MLP neurons of a small language model. Each row is named by its layer, matrix (gate and up: input weights; down: output weights) and neuron, and shows model dimensions 64-255. Each number is 128 + 24 x the weight over its row's rms, rounded and kept within 0 to 255. Numbers have three digits each. A neuron's up and down rows have the sign that makes its largest values positive.
After each neuron's rows, "fires on" lists the tokens most often at its 100 highest values on Wikipedia text that the model never trained on. A number after a token or word is its count.

L9.gate528:115117102118096134130140081113085092111140121134132147143162116102149107129092165100151190119088140118130144142101161147135125117107110127156178103134143141128146123085148116124147136165160147075141128108124151131099108100135099134121144132147140150143138102144140106169078111174131160087176124142138116116083126131073142124109101140111123155136138122165109113124138121115153135149109093142144144104134093188112129169120117114124152097117135076085155099137148138102143167151194135131119104151158110120135089127124113138110128140158099132127148125175111082129183111136149108125
L9.up528:169105116121118102098139097119132119154134172138094154124106172098110129124127124103131153128150098102141122143164131073131129091111123138147117119137131100123137129169159156181111111161117118112141112114095134135104134088143106169151087191112103134144102169103109156111117098101112116099148124175155190142140162116128112112128185115126117105139128102155149131125163147162125111117087135091117168136119149119107094140153144131088111124121146095121141118115149121110144144147099100139092179135119107133073123136171063130115146147122155116137109122139136157120139150150138127137
L9.down528:155142114133123102144123145105155155151088109131143139131108182186101105141058130160150128122106175178108099159147109079126115134107106076080126116146126120142118148111107143171135114131109149125155115114087130102125120148181094184132102132093163159151137135088168109097127156134111146133134132162120147126122124109064159109083104141176146134123101126112157166128113140129163104125118085096129150116091127150110156153085110118121109128117141102105138152092165138118128154145095164111091122092135127154169147100132114153129144115083123130122110132077108106115149145134109108126
fires on: " App" 11, " g" 9, "g" 9, " released" 8, " most" 8, "ominated" 7

L2.gate472:132100142150099125140117153147103118133121110125134154084101114122129084126137163167096135167111106157119091100123127092133149154096160118126096116097103136117131087117122101175120147139103129121139114113113098125107144173171166141157085142143131106154125119145118107140183151108121106109115125099109109143128142160132159155128090164120079127146105096161143091106128093124085157127127165099058136138165151104144155176108125146121159143136146143142105143143096170127115130146174122182085112139139095095127145093129137143111117128131117148139112121095139155109119131118135145116
L2.up472:114117138180177120132099100124128134106114139121171133122115128158107127134129123157120153169074163124105131135144113124142112137146143115129115154108142160087120095073124127127134110173153146129077138108108147143089121125165148134129145162152142151111133120080145109135152153157111159111149133078130108174123149156161095123094101142141142097166086113150113115145097159101134116124124113137108127097138055122158139133122171105086147136135113114122064150123143159106149152156150126144120101098165147150179141131155081132140135179116169157101149163141128101141148100106152091101
L2.down472:110109110131114118157151118104109109162124109143127150122134151132120057136109167161104149150159117098106107127151161109148120094156173102153152165059135127091138134141121126149080135160157149134107143123105099144061110160167147139120112167106146172100127108121117147177103147118137135120145121123131154092142106104121121136112111151119167145120115097124123095134107085102159163102096148150115130105120113134160120155117126090157148127130153097112117107156143141147163136167132155161135101121106112100099145092177148148122112182166106147155147108132134140114145104138148133104
fires on: " g" 25, "g" 16, "ph" 9, " ph" 9, "3" 7, "w" 6

L2.gate328:131119131166128129091175189141137158144148147137131115120132101114150098078130133147122115099140144096156178127130131139114131110106115102078075129136128147034126168142097156187132130127139090133094119118151129131131125087175129160104114087150103171096110151164080124109122141110121098121165116134157136135131115122138119115153129139139132159140121161120162144133118127115157118123095112122174126119124117103143167160130201129169142098119108129125133116130123150108155145123082094114132142115177131112113136128119122086139133113141144112153112080121120134144122109148133150105
L2.up328:146153170149104144110143115097128100122148146129141116107120110127136133081082091144177125102119112151133188135114117145117102138149111136101165115105152107114161106117143174145113124121115082136082146151102134126129124092157094136094131085111125150126134101144139191127130171142126112133117124085127153146145153138125125062151125080127118135152121125120194126148110150114122144134115138123123130083116130099083158106146118083127126177134176094124174110129168142109146128132093117179091156104129149123128088109119109129137130139130162131145112121150116157094142157158086150117
L2.down328:161147164085127140150158082121137123145149118135148177177123073156085131121119124115127106140138150168170114128143176113136115135106119106135172085175098094151155119156104099099140117182167124139164121175134142136139204124127164158127111105113137111136165092109151114140097165097131145152128116159107122091129116150117118145137097122116117091120154159134108124088135137115104156131144150120105135129109152142161142114133116111134153135147155109173110156137119132130114148093105131139119113168133077137152144117111147148126097154077105143130178127103108134123169155152124105146
fires on: "es" 19, "s" 13, "ities" 9, "ate" 7, "ating" 6, "ated" 6

L2.gate555:145090150120145126107110155100118128191130132132149170120138128109150107119147132121096170159149130144134084101090135101087127156117128131156125144176134074114122098156125120150124159096130134153122116158149148154138108143117161124106103142120129148125128121125151114154151151089112140157145111189089126133117165118139154145095128182143111100121142106159091128123127135136131128118137141122108113114115112081158160128153153072098161151152064162132100139086120128139105133101160105134102176127119111134096162091085122104087157115136043134115108119156130141187135104129069131133
L2.up555:143129154144140133122119127189119153088077045129131139140101144082095099117140101145083157095120148099145121110088144129145145165101147116121104114119116123143140138138128095148101149134091197100150136104128130135112125093161140156164124158130192150135130178099098133168150108158097141128150140154150135162160141087099177127133103161104117126137107119137108101102110147145163128137121115130130150110120139136134129150142128128160110144131100109148152101100139145117106097138122115148078130154140110131108130119103099130125157128132044163101084123112123119125142108117136127132
L2.down555:119110130120097149067134127144120112124110105139086120129104095142084101116150150111121118165116121115095075120106117160109135173131106141132113096084141132145115121163151074119187140121138141143143125125098121107116138114132099138113135142113112131138157146136097127143102111072141188094096134171109134129099167109146162142136170138129105089141120110108111116116155159140137126112155131112129125176111116115121133134144147115131133173175073174155112109129131100110108100139135106125141132129125133141132131092060080153121157115168114144102136147122160143141120154123131103152
fires on: " o" 24, " ob" 19, " broad" 7, " y" 7, "az" 6

L2.gate331:105156113114147133093162136137161138126146114081117127115126159086107085144145093148069067147109144137125103124144097107128157133158157158125137105177134147116107114140172123082110115104146149120150146130145116182129105188170138105136069140133132126071122113138116125083139099153132104119149124103103106124125164135132119115082134086123093127078123136114116139116134150096118144187137151144144109129146134123114114054091109134086147093121096124124124138122146119113112135076139151146094136144159094138099136155119096137137171103117123146129158123118102116134159185127083124143
L2.up331:114123147142131093094088147106134120097124156098132096127139107117148165148107085149125166139141142129142115137102124148160129116113117096096128129149165072129148096092106156135110147125146116136111127132120125117177122135096103155180165151134118085083067125110144149121093123109136126103135108188106140109137081106113142130155114165142140103130135137104135109142150132123110162131115103097172117167147133115147133170113130136152108130098145133153173080109138119157142144148113115125146105108143128108106111118124113117143153157100115142049080106115199156124130165113152113126
L2.down331:136111129148137185132108142128077127110135134138144104114141133174099086129100147077132171132125094156173116114148145140144104163131186135127117125173116167157135166140178159120131122092133124114146122128142097085129119157145084123092107084099151142122153128158151189122148185127129154145128137126195090122118126193113131124101133153111145188158110124121127170109115098131180098141166102125145158166133162151103098129146130085152134124112127163079078151125131107126135119090150164121152104145119108134116134123099090089124131136141130121132119124120108084110096103111127130123
fires on: "a" 32, "ara" 19, "u" 6, "o" 6, "ine" 6, "ino" 5

L6.gate205:158127146137122123077094132144109145125178141121107148101096131147124071123136112138113125144125119160130120081135136101140137101206086139128095148106109127127111139141126164154133122105114131118121155085109118112125096092151146124122133090156121091103151105162090099157115149121096140185125149135102088115104127090152108093120131136122129123096116131142109187187127117081066152145171165100117160151124124098143114114100112137120155137142147130097106121104100184142115080120113115144125142123130137112163088141154142128147142119166124106166143104130084131093152176071125130115
L6.up205:138102181121108099131116106128126114131114157128154155126096168119138163104121164168106106108152117155138139133100146093130115161150122110135108154153138138100163146106139179149173112142095144165079117115115138111117133102107100117154110076173129099139137138081123148099137103162088137137107079126150120109100139129125107100179149120128161156115113131151119147108112138126104122073148163126174119121082155126129141134142109132121127153185103126162131113146155172137159090118150114190125134153146118167116095150104142132124108115106107117150138095128120091124129170113098132144
L6.down205:160112155106135163110125152141144112104163137129078076151127138175100128167141117123088143132115155130109095101158133130125080105126119135137065135130061101166167133134117160095170105100125100122103120115112112093125091153117130150104127124173145155174143108151144104127170163109137157108134145129127130142165139119128143128142132100080106119138140133104142116145131140134128121146162207135138137129096149125110154141119106097099159137101096135145090118144109125114119133151147081202104147115083133153150086144141120115153120142110136145137134089125116111128107158135116101142
fires on: "m" 15, "==\n" 12, " with" 11, "t" 9, "ad" 8

L6.gate289:154150126104138104155158099157139077169128112120133104133174156072122101139135135122134109134130121114137121144086115124116127121109132110154114102169133143142100132095107120148111118112078130165146119128144101120144138095141148102126117104139178118102143119093181133123120115112109175105148123115096110115157108121112100110147121122147151163071097118136095153119122162146114170116166101131110105138145128104115100084172109173068145121120120117102077127091113162115157161132131140132102135129118136092148128109101125098111104163119138156162130133128142100129122133162132134098
L6.up289:155149127145126092154112141133153098161094095123136160130138087117099138164169145114069121096162124120113118131115132098112141128101182135168137155114121139126179122145154150080137146065117086117101097120104125168127114154144112107151089122148127100179118105131130113108117128111115162098158132090112125107131109143141135046145161120137156119104136156093156105135119096124134183121117118133124114108115102139141135109138107149093101102103103161113119142136128110149114138109130110083119138181126135111133098139121127136122127116137123088170111144134124133121098165171103120104
L6.down289:140123142122153142163144094126078111120150180124094116121152138108142126125126098126125107124174158125115152121162112098161156124103135124138144169091118134088173139143123126151134137108182137163129114142118128164155106145149167134112147122149119105136149097142114126156116158121105133114089177123134128122149133156153136159175082124097139153157162131120172154116107181105104083155125119095102107159117112131141185185091110113156125111113094106140147128130128120132102112119119170124134179077141110137131060136172135112127135164173116129140092147126153105124137130167144090106
fires on: " " 37, "end" 13, "ann" 5, "." 5, "and" 4, "ett" 4

L5.gate359:078126136113141087121093116153101107098142147139110113103130145193093149129104120125104139130124134159178139157164154139111135122140080111130144090096145128157138122134100129091125132150133112130112125142095106191108138078143116127143135140126088140140145161088110119115155172122137130136155144125149106126168137123108094136110146131120095143174095069097096149105092150135138109122150114137143113118101140116097146099120136103167102134152134143120191135159103142140117148105108125140089105070128135147108100143110131092132157153113114122160132135140146116118151081086099158135
L5.up359:110112108090135158110096162145145087155127164114142122093137087094113089143126113145130110069147099129157133165108120136096138098101114187095097130150109151136133107093141131132144084123146145164141101158163146079118152093122149114162138177149138109140093147135128090144079134095155105096145122132130142127091087118128105134169145109120150111119140123158116127127117098082114110153114156112134120117147158123136126127123135097152107190116151152135126097138143149131155158068160144173133091126121125114124125126153124054137136122131157136101156125095107109081125114132159111118
L5.down359:079083105136087118095085132127096082169113088124134115143129130149140155152125106104154091123175155092100145095102112123132064100106102137134124094162109118172185133161152116085108150124133169109120112134104135142156144116102115128139132145112154137135144132119101135127180150129098127139124112146118111163144083100157131108106117113106156140144081135135094126121128156153156125144124116102122156114148104110100117140138144147141130148110132127121116142167128125157093144175132125142148080060124111121139089144160121138120090114109152109117116152138140111121179094098112149135
fires on: "g" 23, "t" 11, "r" 7, "ience" 7, "h" 5, "al" 5

L11.gate693:141111127091118100113119177163111140160137109120124092145112101120118159173094147106139129091136133133178159095110102123105092106075121091140136124155136156134099121106126165115155111156116100099143144132120136125130108152150173157164130101083090114102122114135131122140091112133114133112108143118139147137146148122132098124108089146118140111087090145131116143112094135132125117122144139082139181145138157149139139153140128174117124107168132134122142109122151146140122133176133151132095106113142132117187102127117058104103105137117129141175118157143125118175167093123110124138
L11.up693:172143112160109124111110175120162095103122102137089113082143105097158153130105123156106107108110158123155101085134129075131100164093147140114126134130156125161093111121142125127147118115154097099131156143150138164138096174141140145135156100139131152140136139124122153125109102147095141111123121116138104115108085120169143105122141087104090075148128150174137148113121134099149089155151160111104186159111137070134131143122114142154083142129146121081126158121121129130133119138129146122102124146157110159150138105112118126099123149128094048170134130142101119126135133158129113131
L11.down693:139115123200129080141135161138160158144108088135162113134114132140110159152109176127099082125140135091132136129116103104107177135123132127132141127125140127133141138165144111144123140182136129116089159115154154119154138160138129161117130109129092134123145105114134134108108120107111162155106130125135127153153145172153154168149163129153089111091085144133125121117119102153107082147113122127140161119120113103130130171128123135128106130150130166114109114143121162110105135118124157118109117116066107159184102146143102106104103165102106134096138170154174144161132108115104132117
fires on: " (" 44, " " 17, "." 9, " ." 4

L6.gate412:116105110157134128133147136175116132135141124143155149134149169129143137170147142164118117159098120166111081130158152129123108121103143163161095162149137159120123118103086123126118138126138116106131124106134087117093140162115161124127141150133105165107125124161145111168126098102090104127065136129164085149094131133132105135138118144160125164131128105172107168129174104136132171092171152113102086153126140066119148118158141121098176086142160133110115121130106101147124154110106138138148099126164105091084146110122123083126105130130152140101128133150108139139126138157185078111
L6.up412:120146107131088146093105151127139089151123125152152138175132142173146146134114103138178162096103091138117134092142161116146106130130129087118156121158138143114137157094107138106119155077121126110156128108081124106131162106095153126093186137108138148115113119151124116161124096118159154118109085135147071129143153123120099152130147101148140113123123131161109132129166121101147159063173139130138133145133123108147133122170135135100142141149133142153142106139133076153139168105137117137161135132128077122111119101122126151118106135153132122104158143134083164157138125195138148127
L6.down412:115145111124086123141115132115121116118097168104100131145161129085126117122170093165096083150112145124089117135138153110112124183120063102143118120141119123157087128115161115119168147129176131104151124105142111090115123123137119123152149135117151112143119140166084106142149130135136149077126094183155059123117101118111122123170131125084149101156101163110130143128167122143140172157109116154093096146108112162096102136135142137115142157095147158156124094093132133148115166108102110116163146132139127123113119129125135157132054136111142132114130102085103105074099190110172128130
fires on: "l" 30, "el" 21, "p" 10, "-" 8, " of" 6, "ul" 5

L5.gate178:134126156124148143145158111137102140111063165130111092110136169096158120130148124169133151140137123134136202125146134152093118116142167133124135145125161113113164151166136137148151142151153172140136109132083134125134176104116094129123162094136132137078116097152134124124133114134105148156134094133122096115103108117100096126153118156109141117163104182156105122156166127086110117140161123128110132097165146141149148172103170113140107130100139073142165148086140132092135142084135147140152169117138062146124146105159117144119129133131124120135135110155145112140098139117160116120
L5.up178:137135112138117100144147132093113098111091125135118099103133142098151153145141108143133119126110088140117196103107141110115131079147156160117134159136142153154146122103120167153110142126114181137114121138125121135096121127104096088101070097117158128102172101123127116100152119125134156124132058128117127123132143130160151139105106123095157169148110150100154113165160124122146135139120124117129146112181130113161111131137185147139097087109142112157154091139128187058156142140143154132131140139152087159134132101146144114100125145159145112175148117129106107140104099131155095090
L5.down178:178147137111162113099161104096149126137138113168137121149124093152104107131150144139077129117142088151134163104146109161147162150134154150088132102114136123140151124124125132099175116168142114106122120162124122118165130101119100123109103110097139113126120099152106103147097119136159111118099132150115133099150151097171169129161130149146129127112084164108143128095150162136131124155113116158141127109127120082120124084130154164136117159121113104163098154159115111090144153142097098147137179167148081112159111149098134125118127126095094163131141064127128124101113116172146128119
fires on: "ing" 20, "s" 11, "ink" 9, "ow" 7, "ated" 6, "ed" 5

L11.gate680:078118104112152106149139147122121102170115124122154145121169168155123135122119100155100112128127125129095114083097080118154113156104146149125156107133151180149109167128147101110085122159127129139159141116126110164146113127175113115124150108157132153137114162128151121110093092106154125145116133096133117131114073115125144147096122170130173112141108044165165164139104162098170115121097129131096130146133146107116125134151105134150129141148126125145093120164165153121155165119114130088079118091123125172153131137117123139105153141139143112144154130100152114145107104148136109099
L11.up680:123157094148103148174146149127152082136137099130156132116130093131158140159126121112130100144153068098103146165107128133160111150182165126102130122133197132169102102149212142124125162115125122148099141117174084096115157108171107117134119126097133112131156121114145126106126140104181168102105135122148138138095142129160083123153142124109134154070125112156134120168104097143141105128095148092119098150163073142152127157120163129144122105168108117131120146099133142102088118136138121117089134190105113125124133116124136176116173136160099133121141135116124132126094142171132139128
L11.down680:115109140147113108109143127114112114137118148122093115151118126114142113142067123123109096116110134113075137090110113141155113192075116117131141121096153144122161123107097146147099122147101151083144096094131155156183154143129118135116088095122130144130133131131121120148103113137109118121146131138120132128122134107142140129066169104142147083134146120135124161132111137082105114113145132110159103129117129123159074098140133131133190087119143117108106084124180116128147127146140141099107074086072106111111130147140141113121148121110111089135148113151112101122151193117111165113
fires on: " " 26, "." 14, " th" 4, " Team" 4, "3" 4, " |" 4

L11.gate154:124121105096136091138138136145121148117126126117132175135161144096120132115159102121120139136137145136127149088135152151091148118153103127185158148143089071094139134102114135177135101130146152101166127106178149155162142084151093149114133115157140139153129172149140138103102158093122131113111139131161143125098115129108115131152116123138134141101093118140094096131124150145128107153158096168095120129099138132166133151111113133163147126123099130109093179102121046131127149162128158129137188115088183127134093092120165126124128125138123131105148131122137140073107139109121152160
L11.up154:111131114119117135119150065116136132138148126123142114117131112152119126113148104190119135129137117138114084145131121123144155122158111103140177099072130103126120108095148147133151128128102084139116079152101141178139149139133120162181126176109113147090096113098101106139080080130145154110148104150133159132162175153149133157113112113177137117157121135146151129150132161094178156105125142155121157129113131180135140134095131139104102110159189143151132177156108136103135150160155121133109125159089090115140158130138096138108123099121152131148099077172109143080128127121175131118
L11.down154:121115127089142147148143162078104153148139122138162084085106139144119119160129145113142113104113174094114112126120138086090100148095124094099125088127158147163154078148114151109101138108125144095144107090104126120105095106054134130136159157110116111114121154146120197090162122106115116166097119143108143147140134145122099110086134131144133096120108129117119124113123136117151131149150147137075154125126153081114174128099167116142149117142111141119055161114104134133150116150142121132136148109112087117108141147132154105116164091136133069136072107114149143139146139102161155146
fires on: " in" 19, " of" 12, " for" 10, " D" 7, " F" 5, "ook" 5

L5.gate34:113115127165135107092131105099165125137193114146177144108101133138144123092131151111122110089117089117085131143127159143124183097152120098086140135136145134131147128155115097129105125123108167142134133110089130153114138128159123137132110137123167142101104141097146144118144159088136123122176120129156146150142162153175106179072121146121107105130102116139123172137149096115163136137090143125153114144109140120116099146083145132172143176150123094119114122101107118094112179111129163092126134142131122121162142148130131129104146157105116139106115135137086131125130116163121134082
L5.up34:118104148137099108126125100074155116128122163117158132117142105153089112089123108159163090153078113140138137187144120145124123134131119111091103092133105153112163162135133136137134153115119140131136141117102101131127113109138098100106137105139153133127116136128164169104134167106139088122096088129172136130120092151153127091108131113127111122097178112115127129134108097124136116142124121112146115135134127072131148089167137150149164096132150130089132109120130122144147144166099090126139140170130108113154121154150140093131149149086160133126150097101138142113090124131155134165
L5.down34:134131146147145117140167136138121077159131137123142191118122106135159128149123151108103119179119116131169128114098146155116102167118102128141135144129092121173125104112148156159113128111124111146095096137177099108146118156090144142133086108105126114104111086148130085115114068149155118110139134130154136136158073160135128136101174118102089150159104129136154138169148105105121127146139133104119137167139112116104161113161121102147138153129108109126145151122123142125156140117106111101137138107126120082095125136130158156142146135122116077109125090135127126145053183144123130139
fires on: "p" 24, " to" 14, "s" 7, "ated" 6, "ing" 6, "aw" 4

L10.gate688:132139107119151128133163095144135149102102104087121132163113157173128121112145135146136155147128145123151144132119106114137145133135106098177141109098119103163148097131129134127126165150115195071094126119159090139147123140168115130089126159162097079116124134082194110140114120141130108159160140149123121121143095136138146122123112131115150144122159114119102101119139115093135129141125113098157102136083133119116133136091158148089117115130126139112082126147057159182078099110142133143097119117140149136129176123133155130136095105149160102096148126166138105129107149137130101147
L10.up688:101112135092161111106113102142182139110083115122128131112098142152118111131149128124185126134097134124161103108092131141133149131086125093150113144145104151136119123124157101097131139150159144150131125140144126129146151144138096093110159116097127098106133089100138136112156134112129125183152139138141133118180126101146120106123133151138134133062148099137117114115096115107156116143172152137147097097152136144137044110111126169110170141169147110177100137149087150138125124148162126146049144141161110102164162107142143118099116124168154094125129099145145134128129109098140112150
L10.down688:097113165109143110159148150133127161168129094069085086090113156155114131153128144167101138118122115135137134095138100136142115107141164138110099098120114103115133171109160137128101139081155117082113114099107136133114163105137118153138138127095137132119106170142143134177119117130133155141130119119105156152136102132141102145113108143157144135127111143127117137148132161125131095134180123153160127123204146172136099124128074152114127103118142126095143147090133125140160127156095114111084157090130156073141186105125152094127118164104138114143148136112142113127136064151174151132
fires on: " St" 55, " st" 23, "St" 5, "st" 5, " Act" 4

L9.gate620:187130101147140146145093115139112122128080131130163108110135117134112105106111154142101121093091095124165115173091161123145136073158146123125121131129095161114134142102119139163115164110186179153112142087092120160091105155128125152160178156101119131145113159112108087137125154147170123104119118136156145107106099121107136123101112128143137157180162103113100101141101148130159139111097134146138101143152149141086130145083150115106147118109111092118110080153157147138143161139157112138109133147162174102127117124125164146122109131118143140086130128066146138087126126106158123107
L9.up620:104126129154122100108097087087112112111132129114128163144145168144103159141098147134161074119100143130148132144141113124137099129131167150147148138132116141086131100092123138119124154154172149122082141117099126162167109133119115148150103178139131120108164110154127118107116101074161125083095174157112126165119137131090129088111120110133064117118118118106099098107093138149158124122084098138134146130205113114132118143116114137132123131174163102108140141106081123148156124134201107119111109120118143139131103151162147136152138103136168111142123132089139100132138150139112148121
L9.down620:133143094131138147114123125074161139103119107173138111108103136095109155103115137113143087064177153121117119149101111085162140123121123101119152146160079172133129140182105148156133135119132127185148135105096132149067106156125122116126130135134125164130133125106124089093092149132134174099129111110123114147116125114133119168138106115132171119174112111143137172070119146142134102104088142137118113090148107104137134157139133169136150099155097109145089092148168145160165157110154053101161122132107115105130122108105151146176136125157092125111141125141176131127126152124130119127
fires on: " g" 25, "og" 9, " inter" 7, "g" 7, " att" 7, " sc" 7

L6.gate294:127149160133118139132159119140136146098133103141150137132151129053162115173121154154132121134125106134134103093136130078132123118088180128113161128156098122156110135094089135091101162128100111104115149086144147122132089131186131109111141134181138079143121126117142143145141082149140112153138144127082143119097120119099131139126144107152113109155142126119167128147105143121134141099115129083145128137104115114126167087126129150131145089120165126137161105133112120147138126137106135119120123148144160147126109159115128118110116123107100128136106051131109123096097114152120132057
L6.up294:114121122079145094112176114131138104116098090089135154146111137108149122133091151119113150123169155149166088114107163118155125125119159105156173161107142133112138133120116155097115145146136125134111163119103122096108149132159140090143152120117093139157072087139133133115101148109112114137140149128129151158142087145102126084131135135176132102145114147102113088088075070147146124111122128103142127102112172117100155120121134134082165111109125099118092139095126110173143132129086141075118141152087166114148131089105105087115107062136124149113125115153127155142116104123117174163
L6.down294:103158139141106131129088124136128124089107125116146134103105141173148123105098110150180145157106105128139153113096145163097143128121158131146107092145155131138111132126121113129174128130152132168139097115127121163129131114107105146197116101117111161084150146111123133148090109125176141146114113102141096126115126128165095121147081098088124128129163093155153131145111154121142123124160083108061161099124127128115132144110089108141164143182157123127112161147140126115174113144107135108094126096137076140130136157155129120137101108107139098107115139099099111118127128081126111104
fires on: "." 34, " million" 12, "ud" 8, "0" 6, "end" 5

L9.gate657:151090139138121122163124124176132099133117148064145148134131136137159122157124086141089097165141109178147085117139148122136138153111119112166132133127097127148156062084159140148128168132138119148125147117121125118156151110150110144092132136077117116135127147110133170111121163146124115135129149144135151152089097117195088131108118120114119144107139137075157121142165103140144121118106119107167158112108171143107134143119107168111118173140151075132116114145083178142155086109117108125134144091144123095144151174130140097130130101163169156117109108155112105164165166095128089138
L9.up657:146132120099149152128101111123129070128132113105112163114085130118131128135152158118129119151154097121130076093123150115168142146131153134134090101103073119189093082111151119148116118138121126162138126168162121148155112144103130147150124093104125097129143131127152143161132136118140155117122176147097152144145090108093112125074120126076117105103145145123117170144134105164112140115124111110139129105135092102148109092103139148121109136128115089076123114115132181160133119119149106130081126141128177147148148104102110163144123140148125105091149120183119122117133148101124118161
L9.down657:158130167149151097187136114169130151151129138143108138133124137098145149168149184164130122134132112104152138136108098145147138137128160143137105130101133098180149117136168125155150118109122115116108114141051128120127106135139135081142157092095135096134130152086081113136142151124128142144108144136127171117131125118115144134119140111138112125106135159181130073149139118137093176123128113121069181129123183121169154148135162113113100128159113160110105142128089100135120099132099142147134126116123150116137182121121109142086138076130137137112103106130129148147157140121124150163
fires on: " st" 35, " St" 10, "c" 8, "st" 7

L7.gate308:101126128113115132134170103119110110115118124132132133128131138125133130177140089125069144143113155120120155143130126119112164115110141125115144122109149111109142138112147140067110123096117119138103116166105135109067103134180097122142117113149137119142098166140136120097123116073099100129088140168135104112153141152110109153107135126134166141079088116146126143157175163100076149131127100126171091169126185099144132136154122083154072173124104171122150136126099089093114125168124110134114086096112119089140173131153127083122136145159122146140136084139163110124109121128164157139
L7.up308:125095114119119140119110114154134174107120155152141148090144134114170079114161103128131071144097114089133131132113102143121112127129140150110140133143142085148176107138180114105167091126127115114105126166110114103136143137181109119158086111094147108130107132120133106114073117139106118150088115110121101140096121127110115135171137124103149120152105112155114116116176110102119158150154120138103137151105149111117131155141153185105042146153122156114142081095111102128110157093132141165145124138102141111150161140162141101071120127135092141134155120116096126138181133112159139108
L7.down308:095105140125152120124139101129127123127111115148146094158070116097125154109111151149120173082112127124131120157133127148071114131130099121107094145094130141134143111150098135121106134081156124112137152187100081104166119138127119093101128141131132144155105158161095128151164152117157146126145154130141138184137183134122105179118121147126131101130158127117131083141106100103112172154156147123154132098115149088189113133095121133112119160120107144125155151171088119152112112149130117125156127102142117161145117134161130105112150123139094100126108133121087141126144117126174110123
fires on: "v" 57, "r" 12, "i" 8

L2.gate234:115100139115112122120126118137140102145117160131143124118093131148121107127170091107108155194153106085145134182142097114103148066124148148126110095110142136101099111128174133153143106132166100079139143176150143127099114119103147123161077126188132100079122133121157154144120084134123166135120157161152109111166165129145146112141151107108142132106120116141159177098135078094133134133147086112114123138154113123142115150145114101131091156138089138159144129096112100115076122182103131133134105133118181096082094135119101126132140146172127135104114118141115149151145131108178105142
L2.up234:108133122091136123166145128162146088143149163123111134074176147105140095097140103129123127087153144092137051161152116119146106145147130113103120139104139153117129139151106152106096114145145132125123130162103114144078118109124122102138113092126112124153120135152118147116161113063138135159127103119104113089100148151126121095094118115072137128093152131121171138136125114150101127168151119118090151094111124087136124138163124137136079178108114136132153144119135147126144147150114155162090110125108150092127136128159128156086115108141161126140169107131147139130117139128175120122
L2.down234:163097127099131145129122127075116126120098196133139079140118158144131133127125099141125096065113113134098119122138122128136122121125144151114103156102090093137116095157115106125104099141151113123102119168126087102135101163116112125120120118135151087117147090127127131098124124113135110120133130145131139104133119135164133104087152125118135117159139124115125141133140157142107113173107131067122122153097054136138151135110144133145150158096093142124129169110156151163105117152139127102093119170102166113160103121171140130091149105166095092137137127122092163143191114126152146164
fires on: "=" 34, "h" 28, "v" 11, "-" 9, "ven" 4

L11.gate492:120126132130136102153146113146124095097101116098127123107144168117117096165098111115119133150157160094129115139099171175159094163097145103151165113082145168155121147121136184163154108118110159118081106114119131166152110133110091183145130142150090148172109146120112076121145092130117097153120138149155101114149138115158118106137100150114099147165128075165146139095171159149146126139107073096102134125105153114168069115088123123140122114135163148125153141113117133125083081115132121128135129127126125157163118112089103105140163143123109157153152089133157125123086098127144143159
L11.up492:118161121120101119116167172116117102110111097148114136137133090189109085130113101122085143106108139145110138137086137128114125157140120150153136105131143123186158124111114152151135119143117118140130161108108138133135088117118104101160161176121084158092181108090116125181098151154131179110110106160134133115108113082153109127134116102176110128140077087172140131136142109125153152112125100142112148093142153141151134175134142137144100116132127142103129131152159153096133116183155126123102123152110099112090104121116166094120146125173142177106117093176171133108118124131116105132
L11.down492:114143133136146138110135123152100132159103132091114080100130154104104090109137132150180113151109121109145180085102112133149147082146133082134129050132124125124114135141130108109130120182091146123133124128102151167148107171183114116136165132088113096114106094124121137152111140136141121139098131128130122136126131124140094121139135109113121177135156116115158078118147113130161128099120116126076130111171075132176104127131152111157104133124081134128147119132144124167145118173152144108148126166097114136130146164176114132128129151109136107135135127137120135127111102168137154107
fires on: " f" 48, " F" 9, " dis" 4

L9.gate527:100121129141136121098134116120133093124117130147129075147101123143121075096121117149141135183149169125114143092124116115132121119141124148139139139091108130103105132110108116140110135128156156147129148112118090154164144171122140150120141102133141126171161110144126133182119173135119103048166099177117117137159153133165190113148112168114135153107148153145129091153128134182132144121136099137159169120092144122159153144117124094144082130170110138130104094073116134099146139094143141128096145118169109131119088119079129123135172134134105130113120157116111146118108128136119120091
L9.up527:130124126177153128095127163164158145124144121142115148107166116094101173147157108147169129112115094123171140164105119142168125109151130119112129159126144116137125138088102151130138169123156149130129177144158123108102161109117175159142153164121123119157148126136133121141186127071112153104173145130146136112144137095141174132099121111106148126094122093087135061163121162136134144108137112109152120106170144119108141105139174138150146136114109130139086119160085159124096119135137117105134132119105094138149131136131136125125125116149145139113142159073127130098123095119113086107
L9.down527:106149117089095141140119110151137157155126100106106142124129115113138187133149138123144098133136128121180088158139118121140134115101089103131163120135152053096120146123107123124126141155155099150100144137152127139149149117109133106170122162117173113125134161161174144112162099129158189139132151154104158127114111105150095128122150134124131125107147117097150105133140138136149096106112177108157158143086175129105110109157128119105149095122130137129113148126080149144125148121116167106145150080121105148099136140117139134141128130147153109118169128094113145089129166119137134109
fires on: " /" 14, "st" 11, "b" 9, " y" 8, " o" 7, "er" 6